Weights of a small GPT-style language model, trained from scratch on English Wikipedia.
Training: a variant of Adam for these matrices, 609M tokens, 9290 steps.
MLP neurons of a small language model. Each row is named by its layer, matrix (down: output weights) and neuron, and shows model dimensions 0-95. Each number is 500 + 25 x the weight over its row's rms, rounded and kept within 0 to 999. Numbers have three digits each. A neuron's up and down rows have the sign that makes its largest values positive.
A block is one neuron, or neurons of one layer that tend to fire together. Before each block is what it responds to, as a language model described it from the Wikipedia text at the highest values.

Mid-word syllable fragments. Short subword pieces inside a longer word, mostly "av" (David, Javier, favorite, favelas) and also "an" (Japan, Mayan), "ur" (figurine), "b" (bomb).
L8.down817:496535497555472513477529469462473504494513497527497491550503545513509535478469456464470502505486486452513525503482504517525498489454482466472529414443524488477509489504473528510477478427465503448505509508507506488490481475482495527486504513515513503533524516544535489472517543545483514550

Sentence-ending periods. Sentence-final periods and closing ")." in biographical, sports and list text, marking the boundary before the next sentence, as in "(NFL)." and "1979.".
L2.down57:474521491522499553514500471488516509509486534473518450484528487461527482512500537527515477491464476490536523525472458505508542471517444489498493505495510537501505469458441495496494521486504525470549497453514541548481534520503552477526500496524490473520503504460543520473486533536479518505
L2.down117:487509501522520570539489482519493494506435522523500491481537522494477505522535526551533492516421525524484491504474460511432496500495472508484520501507511464481481460500501526534437471478492509493493471480510493496505491494492493469476518488495513477504452481454457512488467496507478483472
L2.down234:490522490507496529521462516486475487508490475490487526501512471457483489523483507517515467531481515510457520491475460509628486520513447496478509498541471428495478456468484518536502506506513513470506501500524522448515460486443515477507489487521465506467518507460463478489476511494440482487
L2.down351:513520520501498480490515468516487488480506505524470494496500488502510504483494466475482504485488485483495504478521437509485477520503501499529439519527509471533472443463544523444560488472557437524486492527507511509529504511458538509488500462495476514447526511511521478527530514495436532514
L2.down566:491467502493506530550486465490444553510567483492501459484503501469506450511484457480479478467449484490502517511454510527487468511529498501516462500486489485505516454486499524524528487476484540487526473491477504525530490473529502474497468497496474517460498472487503508445533533548500498496
L2.down849:522476499475437520501493518513457473515541505532502525474484493533519485485459495506499497505546514460514532472477503514422505490535489499520473521484484482514529475479484473519494497541504513508529493504502470474542525516544527494487526494512463519500559505513495507479504505493466489505
L2.down960:523478491486451519482514490454508519503515494507527485482492468496520493548492546492528493489437463508495516475449445523544466479484492493497468505491465458521465494499524531468479496464504536449545479507508559514520524467477527511524516508553482521478485506495524505459495487472450514500
L2.down963:456474485466496501474499474516490472471491560498526486512438521510485497479528529526463492468525509518529522484486494486513474496490484516482478470493497536522474482509510519501493499489511509539483497522505499468525497491487512504509474449514517541482499527494492458506457493472515491477

Mid-word subword fragments. Inner or suffix pieces of words split into several tokens, such as olog in chronology, ment in government, iz in Mariza, stit in substitute.
L8.down440:489513510445483496466506490525516501486504497512468477518484513450469517505509508512508474492477507468503487522516482515471472489485517491485542508478461537462507485492505465505513525493499460488478526471509554496503540550495448535507491518525535478493498515487483481431493481486518461479

Periods in abbreviations and decimals. Fires on a period closing an initial or abbreviation (J.J., U.S., F.C., D.C., c., Dr.) or serving as a decimal point in numbers (90.9, 14.26), sometimes on other mid-phrase tokens.
L4.down41:496512504479456468548452488520518492510496521524518470480511483479494524545502512490485491505449509506537532484493542504498468529515496535490469529468499515456516520495479486473539510494507526503509487473492524496469483543508530463476512486569506535549542515494494510489506504486504491498
L4.down85:525490538496507527528504507501471507522472485499517502460499518495497525528517520440501499508502471466543470508481557499542524475519497517567503505507505482543562511548461497450527508454523470482533485494524479526529496488483495511513452543493464507482527512504471516507499505484518495496
L4.down317:506475503558497517516457521503483466476507511517499538488493510476550466536500442477503457460525512507481524500483506484556491500482491516520472526497527535524547481535545536521491490492490491507505526519455474515486485504522504469489503465495500495475466518545495512477518482515478522500
L4.down500:492485564484501500494539473493473495514530530494494482475479557474485552466452483558498450436496533450515507486510455471466512479505516476468492528504518480475539512477525465472530506462483502530501478478486507522502525504509507476496509518463505510519430501474507477456514507494448511481
L4.down510:466472508490541461515473523479492461508524517527510484484498498477485560557488511507517510479538478463510512466491499477598531500474493535524481536477507458490499575549528545473508520487504522498492518497524502521523507499495484491482507478456508472516529466502507484517543484503471524525
L4.down547:463508483488487495499506494506490528505517517527528573482521525494497530492460503520504535502494485487543483479468509491471523492500500475498484478440476529474523541544513492503520496502505465469463544460500492500517518501547508524460481505479482498503473510519483501473554505484500503483
L4.down636:503494520517517531504546478470519555444479487520470479472501539473520531543517509523488479466531504478550510470500535486539499477478543526470481502516514495497500470501523485468500487529498538504503502473542519541495473455461512538514471489475460488491496486479470502478537503469496498499
L4.down688:548480535478509511508495504494458506496526525505520506461480527447507545491501513507512499477547549472533514491507578497513505480526551476492490470493507494525522484507515505484503504521485463496518477487518522488505520469536473506540539505505475464533506523520477474535507498475495529502

Mid-word "av"/"ac" pieces. Word-internal fragments like av, ac, aw after an opening consonant, mostly in personal names: D-av-id, P-av-el, J-ac-ob, adj-ac-ent.
L2.down160:525499488480516494491474498462472493531526530467506504530477498494533522470486481509484466525480513484504532492502512569539531501477505489535445510475542467535505461537494489498502489500519476490498501516507509486514529492495488541498484498474456482465474492517460490490515463476489496489
L2.down266:547510507488472496475540463476488474496490514500508498445468509522529500531495518515515484491509490516516499501507529468462435531507470524515501498500532514516494446459480512497490475461472481504503508494519518502512524485543505497502498491522490514516506490505483441503444508499502488527
L2.down287:553511544481540516464473498443508513540534492496516497478535532558502524496490444496524468509536530508481502478488499518481494463465534491499508489474522505479511532502507506492472487544502495518472507508520484516475535510485503519495520514453499487512485509538467455508536521509517500491
L2.down389:529505498433512511478479501424456488534519533533519521512523493508521516533511455488507474514491510477496528457503489565562499538471536461529479504485503466511483496555511498511495518488506471494481488516514507505521553490532487479493483496461481511497474497498476483498510489471521521493
L2.down415:496486500493491498478522489478486500521485527542505491503494502484513527516511464516526482516504510465460534480504444484542501549516481468521467483488498519492511512497515457519525463500517492504512508479475533465445487521495464487500492528535507510504496506466465461482549509486471503494
L2.down560:528530500495518522505482494469494535517506462475526518498447489512517503510514496477489490478498513463523525496465539540546452491472494502471517488474482445502500458487500468525507517514516472533461508498511512499477493485462452484483473519516480541514522516508520510524513536535512526486
L2.down986:557514526494495473481482459485493498531534504502488522497481501526517519470531477508501455490475479483506463477491491515558470483478522492522456493493525414480476535517510479464492482505499488513443484532515528501532524508450455535497498497497465510481492515488481485501521505481508499507
L2.down1008:533472515474517516470474532500474495476532505493522474421531486513484539498498509524514508507497527513519493525538515521595512519500519483502448479522514503464491551495510513512531518527527449518540498476498478469504476485516519529463476533450524527484543544494474487557538464497473485492

Initial-abbreviation periods. Periods after single-letter initials in personal names and taxon abbreviations, such as J. J. Cale, G. B. Sowerby, D. p.; also ellipsis dots, plus scattered word pieces such as Ad in Adam.
L2.down43:525521517522509519529487507517482506540469478548509513504489514459511493472502535502525534449524538467489506480515532492479508500542529533455489503514521557469524492515500497493514466514517519505469504479513517474487472499511520485512501441494470470517500502547465487483504475526542548470
L2.down521:467530516477527520498496496491543480502526470494512472501529547492501476480515541533500524485502523509511485512527495529432519512499552479497492481474491552500523511509508495499492476557493485513534448533491499508488541502499556462527486474477485495533532518519548513464484531528506483535
L2.down530:524517519504508517481479461453523539525503496515513489502498566491514515491543461500464478517533529511494485506528513481444503470499552526478461481469501490516522557512537467481473490512511525525489509499500499510492497517485497511530539504449492454536497512517509444505517477497558500516
L2.down760:523503516526541511463478486473512489512500503499500512514533520508498537507504522498519497536512548457526491512466529528491486451465497514505500490466512468490518494484538517496473480531528539522503491464491496516508520506482522510501491550463537487548465501548477529464524518505551471502
L2.down772:499466486519533504500493502514490490485518473505494510508505503487469519503483507484498517483537517498503499498516513477497501488528563516484458494506512519520496516530511510456491502540520490559498491516455471527499501505541496486503531517446545476540473498494518485518491508517514489538
L2.down872:487512516455509533484501503490466487502532494490537497477483506510509538507528471482497517459502549497515496520497489526541492510482511489509471477510479484498497516456528494495474520534530487553529496491478497492517516449465547492537523476473508489541502482508442502508526521481513499501
L2.down936:496499507498509517531486478476511499528530509529497513518502521444513498465510492477459483467529552490534481481494541491476514482498552533497470498427500513541518558510533511456489469513510494546472490486476524527499482497517492511505524509516509452501519535523518484489520490473543493505
L2.down1016:492537511490531497494466559497459536512526520503487516512503523490558513468474453501478522437523493538525504503524503510479508509504507493513443463469510531521509520510523479504483478530522514551436482535519514534464521486560465500458496493493491474504501503541487486480503514484526512504

Initials and name fragments. Fires on the period after single-letter initials or abbreviations (Kevin S., Sr., Jr., F.C.) in name lists, and on mid-word fragments after S- like or, av (Osorio, Savitt).
L8.down171:492495538482513483479448496486561490509552499507458519530455488529540499522498497445465508453497506492479480508473486505498503493539499491492513517511505458501514511492499516515505503461479500494470498493503516499503464483489492477496484478500557463475545530423458485533498472518480516484

Sentence ends and mid-word l. Mostly sentence-final periods before a new sentence such as "The" or "He", plus mid-word "l"/"ull" pieces as in Although, helicopter, full.
L8.down184:495517493525483476516497491502504528528492487483489526559485525505466541477474486487524492506478477496466502530538479510557475491498497488501499482514499532514504520490505529489520511473540466503490504464479491517501485544482456499498532518516522494482472473515490544549485521458465520469

Sentence-initial "The". First word of a new sentence after a period or heading, mostly "The", also "It", "There", "Once", e.g. "The term", "The song".
L4.down132:510491502506489483545534539481495460484532463477518496494482470513492462501526506497484523526538559475507553471521519523548504468510511489494481442463523515485536503446519507471556526522535468470494503504534459517486444486520488470496541524538536522504465508521472500459464477504496509468
L4.down151:464476533527517470511525464511507530480492416492501504485536499527490525493478505486521517525493521491510516517481476516539504535475481518515544522494509497470517513461504524502509479473534441518500516523505454511488493497497473511485497525482505529514474527502494469516517553539456485503
L4.down288:490520495503494509496489515522517510509498475471503494495505461541474499487474495476532453523520479495495504497472446494464490498491469482513540459507504490497489504505483500524480512423484523459508552512474502518479477494519509485479503570480516535500455494490523521453525510515484491490
L4.down292:454476495504461529502501520496533489472496487510509489496481517525483446485481507515505511450529515547529512489532513508424503485506523478499517484490502529507504502525461483523483452504515477475491509524462517459499458479500519505521540506455569489503487471532519450512524507481489457473
L4.down307:502523467505507487506480494513497494485536451488506515493477514504481447510483511530469577466526505532549489498516479522450534482511511442504537473505501503494498508485543511503551497529495468501474481494507478506487478467523505487514531506508516485519466520496507512496514487495509537509
L4.down341:507504468527468503510533530519480534511487456491497471543497494514526452492477480498489517503523502549490494470519499521508494478497516448445477479488485522455525460473510501509557517515489528484509512495509495510531463465460488516440472481483552522486486504440507468544548508468533498496
L4.down994:505497505495496467503503481500474508481497484499516432500491455569502531514512521523524521461505491491502494518542496479521482503510478505498511540543530480486459429481525481512471495495493494495537533490520533468515498461497519548544485523503474502522506489498475515484522473486493500484
L4.down1014:450504503529494513497484560521500466515514493494504494475498474528523508479483485497499492481510485511493485495505479505464479437452500487476496486517520514514487446489534490572513508496501509533472442503518512470493475479433500494471498534516517512480506483503471468509446505476480496496

Mid-title and table tokens. Mostly "the" inside titles and section headings (Friday the 13th, Places along the route), plus table pipes, date hyphens and mid-word pieces like t-r-aded.
L8.down992:511462479513460517522486492495448495496538468524477514517506489496498547476524473525474466502474466536507460495488541501516488497527500503485577512517466448561543534483520494455519470461476462530510500463522487460490489476512507502500474506492530460557492495473517485490498500481497512506

Semicolons and month names. Fires on semicolons after foreign names, transliterations or clauses (Кузнецов; born), and on month names after in/on/between before dates (in March 2017); also header breaks and table Party cells.
L4.down196:514452505478500478474485490526479484524486533542511509504468500508514458483492496509502533482502488521513480517486530434446508524524482474507485491495490495490490494473517509492513487508514491479509503501483483476503520504474512520508471507506460495510491482526536506439448507528501464494
L4.down236:526471495500501530528523474471548502516561489493541455519492515547503528540502497524503446464477526511507445482515520490514504473513497515496518481511480417492521543525508504451512529484539509525514483477517547518544509416482477513517484473528490497483489498528520519478504523443497516501
L4.down368:525502547464501532525533553455545524476524472488509553497508508507484472504525489517498477557484506513522512512480494458501510501507514490507479541462441518544511550463509526540499498495498515481494518474498491495510472498563507463512496485534470482530518538508493507514525474448494467495
L4.down455:489494508498514548456508479446527502494517498440460533518499511479538524518497483522507493510463504458491487471484500470535547473539519488470469441441514510476523511477490484511528507570522515508512502519500478498501516460493474499477491519459503544481489507530561490507497503497521530482
L4.down522:515522504469472495493494515477470522494527476510523543539490481465480529459463485479488479512503504512491486475464462473603471474531495507439477476482508502451492533496518524485475456497506482494506523492490493467490473488494492459512491488471478492491486535536521482466458474455531479521
L4.down581:478494507494551480474492462473507458468511475508502436512523477497466504489503525514482554462511455517496496541501485491499520527471505491534503538490468550468462519481464527524481508535523521520481449538511481554481508458525513523496496521533468516502485508497541505508482505505518514496
L4.down752:479516498534514464461511521467515490535483450500531485495492516502472553539507531490514466528503495477521481473492475555523532502483523491501527518448498523505537509501502516506480492484539456471506506518488491516494482541505521483482530535474492476501517510491482505488522502444523485487
L4.down861:523470475467501531467497479555486485487513532497539478524508486469492502512451517522503473475526491532520541521470501525512496466547473513476420472467517491491498534513468521514495473475501499555495495452519497501499519469541455488476521510518479513525472525510472463469464486510522527490

Sentence-ending punctuation. Periods, semicolons and closing ").", ending a full sentence of prose, plus the mid-word piece "av" as in leaves, Heaven, Savić.
L4.down91:533507465499500490494514511442480524557528521495529498543479533491509503542516467486486472522535493509440497467536462536550531470471484486484475509507517437506497512518518546529525480528478498500488481537484552514500491523515477517471499510490506514480522485455471526528515519517538515486
L4.down98:515532523493521512507506515522528506501506490514511502470497491515483514507482476449520518492506492511459480483446484513489495491498489446508484522507508489540485548455484529532465482551487457467514507469486485481507473508510520496525484498517491554518517468530467562547519527528529479507
L4.down154:537468532482559511498477517483486559522487500523529491520454471491532581545497488523462484524519525482481494512517520524533461489468509505470439520506504462539480477515484482510515520544532473498529496533506537463487505484478529525555482541490507522493529469470450503503485494477533488509
L4.down274:491544511427478540464524513508502500503496523503491447553510527490485469504515510549518507461487506522460488499494484528522513479535489464439514435471501470523506481506456501538467496529508524487542463528472510487508463470480465492535497474463487535511514488471462510494476516487532543488
L4.down414:508505476487517504490500531469471503487501490476524508523456503532530524527451473536528440540438449531512501490488450513637520532520479530521484531509486435512487481487511499525497485494474497463495514524497550469489510515465486476543494490528500524484508531485476523495494515427520499504
L4.down812:531479537481537519492492506492484530522480511478490504517497502483511526484460476496529461486506547460484497474521539531555510547486502444502488495509480511497501542497528523530521500520529511496482510502536496489513549493478478544460501498498493518465507494492506497498526442480463471503
L4.down825:490516486461501508499478488487474488468542488521505517455458520509503517467509490523557452532459476502503517510452500487497532503525506484503520545527481464530525508511526500517474472542490507495499497523499512542499506548477561494462485487482497482480504465503508509520441537510495486494
L4.down874:539521514473454452488503503481526499483454512463508491496483526490514492551477475485531519512485491523479482485485506524524515503524552448493518511510511445499541474498479511501518521502473494543535516463478479547503503482513503449503487506483537557464534533519508510528490525484507473469

Semicolons and word fragments. Mostly semicolons separating list items or clauses (awards lists, citations, "formerly named"), plus mid-word pieces like "able" in Unable, "ous", and "y" in yards.
L8.down277:505523505463477484520491529507477525544519487485524516495500506506509505502516509523526495507505489486507522490523499507524501498489523455512525504482500532481494517483471500497574470494484536490523477455486480511451487470515495535500475474550492493498465520518484502459505546486524527460

Segment separators before items. Dashes, newlines, pipes and semicolons that end one segment before the next: em dashes opening asides, line breaks before "- " list items, en dashes in date ranges (1876–1948).
L2.down253:474528499492493484464508508488503509496488462474488551515492496482513514511510515509475488485514448502491491464497509506532485489531516515520454526500491496501491483544545505449512433478479461475481517510473505501489504456511505502483500443539453448521517538488521484494542490487491532487
L2.down255:467507524537484470475496485545485493544477503491501503499462488470543514476508500500520534501482505454479513478533487488537530538541539499546501528482461591495507481503521482503522477479476472507526497519504506526514506512504498500519474489467518512506497506497496478471525527516503539470
L2.down387:482525502504478499484513532492499506500518494504513540542487515493516511476530468464491434483505494489463507479524518489638499483510492508510459523537500441502529453502531465495483485461486525461503499492524533497517509500465477520504489503540488499545509512461509490487488524470489507477
L2.down406:490550527503483494510517478523523524511503481522518496466521493502548475491511488551510537496502442468515511514531542520556547475571507496504438458480467516476498527490527533491497518479498527460489477480503476506523503541471498466485466480524456521479557531461519520510501447493509500456
L2.down582:497525480509504459503496523544499507488540519518505521522495469460503502516498469478512501460500479515467481507497527473589484466536509505524484499502503580507473529488526474479471504447496537479480507510501495484509487522499487486512516482547434512521540508448544498473481512486509499474
L2.down610:503479470523540480521487483473486535508498484476480496486495533494480552516488462526503511532500481497544524534525474479534511511523458497477500531466515516475538503532487500445528495478499516534544497477515502525460436537546433532526467475415483524512499511530527515505498485486481518488
L2.down876:465520480484512479497509524508475506520528525519498484489543460487503521500499504484502560523509509485512546535543493502526531540535516483484478535506518552519514529482513513521500542470473478466504492488505491530544525463550516502494475490461473493493488477468533498533531496477456506472
L2.down1019:513492493492522478506469501507496473550542471510491476511484483504550512528472503499524504486481420490511499504529511490488520528510508452556517510498530578477517479526496484490475492441489538461484486493477509482502538507516480535509430497487457482511488487481518465512463503471515500492

Mid-word z/s fragments. Word-internal subword pieces, mostly iz, az, ies, uss, res, hen, inside names and words like Wizard, organization, treaties, Brussels, Stephens.
L2.down67:523494499522450508494491493516467503482528538505480514484483504521528516428475485509510521525494495458543494508486540485560514513537515521490482515493506508533517513461534523505486506502507504488527551498530507521480537526544492474498452520476437535525524516545499484491498528487487519460
L2.down113:497493499491532464478434442499516499501542522506524543488534505475499493487517445483506467502501520490496491488485539453450487482502493504526502452491493548514510443521547516510501499497507416495520519497506532492481456556526501512501534509474495508542537523494461489514514512479515484518
L2.down147:520488478474482476461518505504466459513509494492512504468513488491519516539516510460458487463504493527515557497490476488450526490497461531483505515485490464503531542519537559477481475486494450496495501504512474511449531464490494512510500458518563516464508517466455519507520518468495502518
L2.down148:498482508536503501503492511478519488520558530481512521478483508513487500487510528493521504466468525492530484510504487501394500488466532508496488513518471519523558563520515491472506472501482476457489513494497501496535501482466560496497520499523524515490514491503501494455494513507492472522
L2.down329:472512457506531511477470484482460460516507491531502510486502490506524499484487464509461489507501524507492464504501510493533477464503538486504508481481505463519517448476539472462504496502443452559497531510483522525486501539484516465511464511514457531548489482471498509521495480474510510502
L2.down330:504485483484518529480535454471479492533499487501501504469471535527489474485496533508482494531539487527511502497489503516373484497527526479506543492472520455491497475484519468475514494537458447521510500494495509486525532494521533524481498520478512484519475480518531471499490493501493499485
L2.down559:505509495511531517493483461518522501514508537493493500477518503537480526494492489513483471499511522507452511535508523483410477475491506487450511515480512593548494427484539490498508474457528424540490503482562496492485498474515512478508514537505473485520493524487515492524518484528483520547
L2.down632:480504511518493517456481516514494529488524510533511484522457509526500479436500491490496474483507468473510478467429537475423477493476511515484498510528480546480517474477531509462453467446537502492496480518499496522507539489498518505502517500478506503506480466512526524437510476536500479525

Paragraph breaks and "var-". Fires on sentence-final periods followed by a paragraph break or section heading, on sentence-initial " The", and on "ar" in var- words (various, varied, variant).
L8.down191:506529532480487480484492554483485509524529498481484515507489484539537551489502523491508507500534474496481495521482485509616566531495488502508463485488534527536505440463468524487512491474506503499526518495476490528511490475501524488481495481498506505481500463455506499500489502519505504473

Semicolons and word-start fragments. Semicolons joining two clauses in expository prose, plus split word-openings like sc (scoring, sciences) and des (design).
L2.down179:473527511464511542492518473509527505463455527530507522470511520546474482479461492525500465521516489540514515477478486493522520518471486499473509492546486454461472488513531471557468520503486490537511530475512495480535519488499498499480506504473552498488475501494533499481518480491483509480
L2.down322:503540510450509526500496501509520512514458514509479490496484498503499506486532506483482532501486490521465525526487459444525537452517510526502499516457500456485505491479472533494556520507511484458566499478562456500483468518496476477511528524566450503516464513490488471517508487503509498486
L2.down635:494484468473537516526532482525511505518483507451504504463477479486533493540491467516483515548528475515499508498539543477466495504520501490534491470502475587502498516505509463493509538519509453511491506480522470471488472517527506460521490490515501471531515503472478449504493513491503507484
L2.down716:506503463507456483504492540493530495494515506497480519509513455490492493527512473524537459521492497499476462484527488471565494469553480514522500485536462467496508540494583508548474501483518490469481454494507484468501486527471472490498528533514489494552487555468474505532503472502484480446
L2.down768:478530464468521476478481548515464476504477514509519535467477526445473482468522557480476513491501534535486502502497508514508474504489518500475485492576490482494520570495515496451527521473515456476493534508540538482490500501486498483485538482491503507537521510472520455483507449475529494497
L2.down889:528493492520508509489500499513501493478525487508478509515468513505484499509510508497495443488493475521498497485490489523600464506463484499507489516489512526546503494519508504486536473434516521469529521520514516480492494489495517478506461486562485530516510543502495537506478505401486525532
L2.down928:481531485497481494503513470502553494562523490548514523508502512525479507501502554511494509529479549495461542502526516552472485480515502507449478511497422514523455524504509517489490475487502503523449479463562503473478508475508490495483521511535532486508511541483465502468504481518518512488
L2.down962:529481497533477481543514500521478500486499501520511528503503494459515500527484486537474488457514411494477491491515500545583521475509529439527440540508508516495537523502489527468518499495506483445484457514535523490518532495541501533482460483548511484508498508447543491552485533497488485462

Sentence-ending periods. Periods closing sentences in biographical and narrative Wikipedia prose, usually followed by He, The or In; also initial and abbreviation dots (George S., Ph.D.).
L4.down26:519478496493479497513511482482526486504496538527515484470502525532478487546465521479500531497517520500487443495464458505438544485503487491525507474529507485526489483454500512545482513562508506523508505504489496520481470493498542506506518505472548527485450510540516502512509490536497495540
L4.down64:513449523479481458515475491495504499491509519492485522476499576493451505489506516533532531494496509513511504514469474490561499479515490495523503507498495407482490524502485531521496491554525503533507477478534500516532506515493502557547461523498467503503516493493474530486473544549512474535
L4.down174:477531498494482501467502509453509501529532529494507492495509479483484493534503484530493589488484492479497504490489495460474500464541531485526467503478501519470463468446483479509530511591474549537538484511512487504505546507527500507514508495495481521505521490477517489520487511540504516524
L4.down364:519466517499471517502519492503510509473528488535553502512486506489469492484503487537481533532486485512469460529476473491456494519473479508504515484480491530525492492437492478537490492534519476468508499468473521481513497493517504490499465505509551492471508489494486520460477525522546506501
L4.down631:490488501486496492472502474515537486507509531476502487470475532463508505542471501523478554466452496486505519486461480495514475471507507482502484455508451484517492464430498491532545536535477499525555492516508493489513472482512521503509478518502506498507448494438458490503538543574502506534
L4.down641:482505526509490477529520450480533473487530506471503538524501507482446471497504520507460532491446514502524487510456530521512500498511495517492531504510510508451525475474517511487553502529480525538532476503531500501496533434479493508499505460513473468506518498522522549492501477495529481538
L4.down763:513507501466480468521499511489506504531485468531494508477521519485504511524519501492475494492509516519503490490456495515544528482472508465531497474522455437488505507478534522515494513496482456490537501504539493539512481498490501525547473481487510530500491504534488501493485505559537463517
L4.down901:495512517479467471469487481475559497481506525507521509501467557494445475513479494491506468505500498510448498495465529518467511479515524476519519461494470484476476480491474517518508537520519508515484505518544511524511465500518508494500520516520487508468491504508466543463488515516489496497

Sentence-initial first token. The first token of a new sentence right after a period, mostly The, also In, It, A, or a name's first piece.
L2.down68:516475501537520514503478470547514482492434500488501497488517512507542501508495465519471485511479497525528504481479469512516537513511519500511492494504490518545496406490485498505486492501500540487515485491493460501504522494511531492502483492503508508523511512485500501511471516501458491516
L2.down136:514520524505497549512521508499513465508503555530499505504508507478521462511496504513528560487520477492484491469482514520501493463487470479498501492510502566484507467484490529524485520517521473473496528519499508479462449484489552486476505528506475495465494493550506527515496533529488504514
L2.down217:515511507554503489512510498501555476549441472524496480517520483499530529485491507525489485527527523467485495509526484519553478478567530443484482468448490521521519450490546528521514503500534512489480499531466497543523456506481493451519516497490489478525518517492443508536545488464451478513
L2.down231:468524492515496523518483485543494524489504528467505508497527506488497515507521480516511543503488486503512504485508496480387487494549501461490515500498490533500534432500503483519483497506486513493505508491490494486494445517482542492493468520528438474495468507467481493458533463546499462522
L2.down516:509505475510487512516491482485484509493493498467475488516538510491505462447539510506519542514494521470470524515501481503367442515504491432453515457496500566488485454476511498499500518484529458511539466469518485499466480457530553479479496515507484500518529498479530515491526462521476498495
L2.down567:484509501521499466516504454514508508500489528503484473499530459521494469492538469536505543527502513514500499480505479535446509498539498415495486524532506564511506461429515495531518513474510485513491516525511447490496490466501459481493517494523527490472495503537502479554517489522495515499
L2.down704:453521527521533493492513463529512489522529513531503518531471503508487506477487480505498513506493542457521488492510492493448492466521496464486480545470483443483494385444553543544493459521526479539482510540500490516542508471472535492516514487471548486490470503541497487470496476501534488505
L2.down833:469472487533491506539503509519525553535515487474463477405506483532520542478484498514505543479523471503439501534524487491514469524487489502472507506525484500539534507456481472458555478515467495505519530500471477499497453525517510503489484535481517502506546501468454519542514508492431497551

Mid-word fragments. Word-internal pieces inside longer words, mainly iz (organiz, cycliz, Aziz), ens (extension, tensions) and ac (surfaced), plus accented-letter bytes in foreign names (Côte, François).
L4.down2:512511496489504513474492485433488490523530480505522505470500518521496552477515470475481444483491480491482498508470496476561445478457544520493492478473528438486491447555530499462509508541494489484525508518470560511518504451482448521509496519506480522503461527473476487500502528474528505519
L4.down50:517487523492526483501504515490490470523513486500457504482552469498496487540510467535471457484498499479566510546513495437540493484507555488510481446529474474510497510546530517527493540500456560498466484481473494501482515492495464503519485509470502529476571501485496516492509505488482523511
L4.down468:482517492483466474487516505512528530523483492477505533504513497489524478555481497499485473516470514512491486545472499475562507519510501553492494484507510495485520527462541480461503513478503488481468505525517535492475505553491497494518502502475539569486500523491560473513530470512503515485
L4.down548:496498531501492526512508473503498528502486487521500484501514522494500541431501493492502447496510472492500504523522504529637483501480498503501502480519522442511529464528540475536499546530496495492488483488472565493499491503528457486471501513486548482523515499466507471549506478444493476507
L4.down642:530466471520519502491536477465487487521536486485519472497487476528515512499475520485518423482494522500502480506508557478517500528472512523488526492519474504517523539534532492477489513499470495544500516578530543532469515462453526499508504511480504492522494489550516507484531497470486491491
L4.down777:464474466528514511491509487455459494515529497467526498459516505499495497511496466478492435482540529494462511514461506542570478487509518523482488524484498370539491509557537517476499510509460496521539509491523559477495513491504494532513494512503484539458507461473517517527536530437520517497
L4.down804:479525478506488502456470466480501483500511494481471463458487498527504509502512459506478429504499492475470516493515504455635479480517526511480501535506477412535513449509551521467486509528441491500498499507523557511532518507460473489494497500503489522515524487473498509513492519463517469508
L4.down838:480488505496530522510485486453512493527495491537503478464500528507503511510521469496489449494530499511537501482489505518606503480483520514514460527510486401484493512540566445477509495504455486506529521500535552499487508501456537511511502555500511492462494502468498490477527497406533515484